Part of a small language model's weights: 6.32M parameters, RMSNorm before each block.
MLP neurons of a small language model. Each row is named by its layer, matrix (up: input weights) and neuron, and shows model dimensions 80-175. Each number is 128 + 32 x the weight over its row's rms, rounded and kept within 0 to 255. Numbers have three digits each.
After each neuron's rows, "fires on" lists the tokens most often at its 100 highest values on Wikipedia text that the model never trained on.

L6.up402:141114117141104045152189052176067112124094138182142224148161118098136141119141124172141130103131143168144178141190151122116149119133068114138112133097087114113105197120129106167145128142114114142165147158137217113132083146162102121199110136108220074124110080182148099151101103155153047156
fires on: " B", " M", " C", " R", " T", " L"

L3.up61:129175190118129167135176075135117172138105139173131132133174085099157127120093145102105111135218143094146162101116118132076112117115145205156142121114111080074108146100152116142127129137140154135091053159170159149114125157098089142135173114158124096153118136079115129052148181130038122142
fires on: "\n\n", ":", "areer"

L3.up327:101150142140157173136127130159154167117095196148115121137093164119152163111130124143133177107136144152101115142121133094144145112116058111133096104143112105053166093126128140161080126133160179121142142206122113196141067068149108116178134117121110098177142200172121122142073085111141185096
fires on: "et", "t", "c", "at", "ll", "est"

L3.up478:091128162132168090117116130150119169117150144133088135094097161190133174107128087149095113130151095185101085215189120107135135157108120150135123134125071141106102118183101148139128089135111094146152142154103133173136078147180127101088119118124160138103056053124165122132083179132119096143
fires on: "ed", "ured", "ay", "ing", "ered", "aced"

L5.up446:104083165113157138113149119175146117162040121123100136136079147099177163115165166150167114117179134072130174192111139061113145077096113131166161100109128157102166124078117164159098109119126115151118157147076138082111111161149204162115152207139130140121139140185174113119109162109118130076
fires on: "b", "ur", "r", "y", "h"

L8.up42:146177171086183088072149057106199149125156166162115149141142133090138142131138167088140146138142150123142158092133153117151142162126122145108121089181117124116071160127106154105107108113132105134110120101077182146128082116153098200150133080102158127081172114208116130050126108079146109121
fires on: "l", "r", " Tr", " Br", "ony", " tr"

L3.up512:149124159138118100045170120173110122205145101101141041147128184099117204140121226094085162168135094102144137087127172066152128114123062103130129104145128124120139128120114125118108128112149111112152183171120126098148096111150197110094145156119130125139110102123138129096145156103108105085
fires on: "r", "qu", "g", "v", " as", "c"

L5.up81:104093102117085131138141099130143176162137076124100074119102121175130163113167129108149159129063113104090119140112123119076160126098105128162142104140075130111124096061148157148135069147159144131064198152086121138157123147122141155137152073124177108105113136158207141120066092149100160087
fires on: "re", "el", "ons", "ors", "us"

L6.up470:178165063179159095104159107166140117151163088179098057144100072142115102135182129125064095097120133134129148155172201129146134144142097116186166097117119158107103151091075103114102107095185144140122146158238113144129075160125072177104138095159129144072120103139132155074153125158119139123
fires on: "g", ")", "ed", "\"", "ing"

L3.up87:119165147202196122114110102160129185134112117149106123119095178065148155158125106188091127182124092142086119146109130147194065101157121144141093134101130090088131161087121158165109146185121081120084163196139156111091103134136142114147138217136105144146106137112159147122128122160131186150
fires on: ".", "t", "an", "d", "ern"

L5.up527:117136102165113089126154080141091224142177079123058126125159120117127146144159138152131151114096067080191093164111126089113126110168101111128080132109118147111149127085132153128170101087146110120065213111120134151156121110120137158166115111081137094162099075129134152172072085113158149102
fires on: "us", "os", "ors", "ius", "re", "ent"

L9.up507:114131164121177116119081121164137188143114113196139134165151111137153164180150190158132219110143107166125104162134124141136173153135128117116147144166077191120098159122080172168116119134089096137130164133142132177052112112098086152165158119090157138081176131215103139148136118134128148133
fires on: " tr", "b", " Mo", " gr", " Gr", " Tr"

L3.up389:119084120112135101103155061177142083107091141176137181084134114160156111112103169135187105112142101206097187149119160093150135113139151108156092145106076068113156182099149182110128046090099099163149059151124137158174135128118094150118157141171126147130105098106185175107103155132128125120
fires on: "ed", "n", "l", "all", "pl", "port"

L6.up293:116144110134143136088135085213133112067082108159128177135114145204131044137110143127121141137148162144158208144206131133079103124127157139137152118138031109141202177156103116191094109131108109132117093105117150159137119162142120162121170150078158102204116118150139146116123135132109124099
fires on: "pl", "ter", "ed", "p", "ce"

L5.up485:144148140163166087050112132213137140161098124119117111088125153122176129124114194149089102130166171114125164110084128128114079116123114141167161106160117098065132162106071113149126090073141105124081142156108192161106105114142169136144160150076089123129084139140189137066110163118112126134
fires on: "g", "b", "ch", "st", "v", "r"

L3.up307:074140152192107070111157172158105089160081089104100127131132097144140187124135177142103196159167147153155108102164156143091137084135065148134067084127064093139175105123151131099068157161118161085101114171131199172093078110142133118187131145114120090157214136123111156149152126122113167096
fires on: "et", "at", "t", " to", "ould", "ist"

L4.up416:156175151155129139133145096137138104080129132105130138136135103172151066138161120110162113124199147132175119090069154122103140090117158194148158198120072069108149119115169160126129098150186152138132115105158086163169130104152079146126139129122149092126087127133129163085143215113069131078
fires on: "\n\n", ":", "==", "istory", "ther"

L4.up110:143161144143110153133203134118130113123142149098128096168125046202130093164152149086188146099145144119179203109173172111129105097060182202161159181149098156138172122110109120115122102096170147119118108141134118114159117131126100103162107106113113120150174166172137126167136120114115100147
fires on: "==", "ol", " in", "\n\n", " In", "le"

L10.up633:178198119187146145044155105163141120117133083106124113092106097139128051124090133119114105115093125151112146098137167084101097127084129105163155186112133109163186159157069119161087103111190094128201161154166131129070099139181127162122126162150141156155124143192126182134137148109105146107
fires on: "g", ")", "y", "ell", "ight"

L3.up171:114180156164162039121132111147102148133149161107112110134130099142121139126100098158085113146161107152143112155177142100114135137119093138196115151087137125109133095119119216146110085081109106164142069161108144078124100077185123081059208173144116120103092136154114139074165155148117067134
fires on: "ing", "m", "g", "ed", "d", " the"

L4.up207:080121195139158140143131156147137162109155127081119110125085078140137092153196107094077142115182120117161158123089158138065162074136092126075155121120112078032150079153087144097156116167118139160092165108099117111095117148155131129130102122121075133169167094167163165067161183116138106118
fires on: "at", " As", " as", "is", " Per"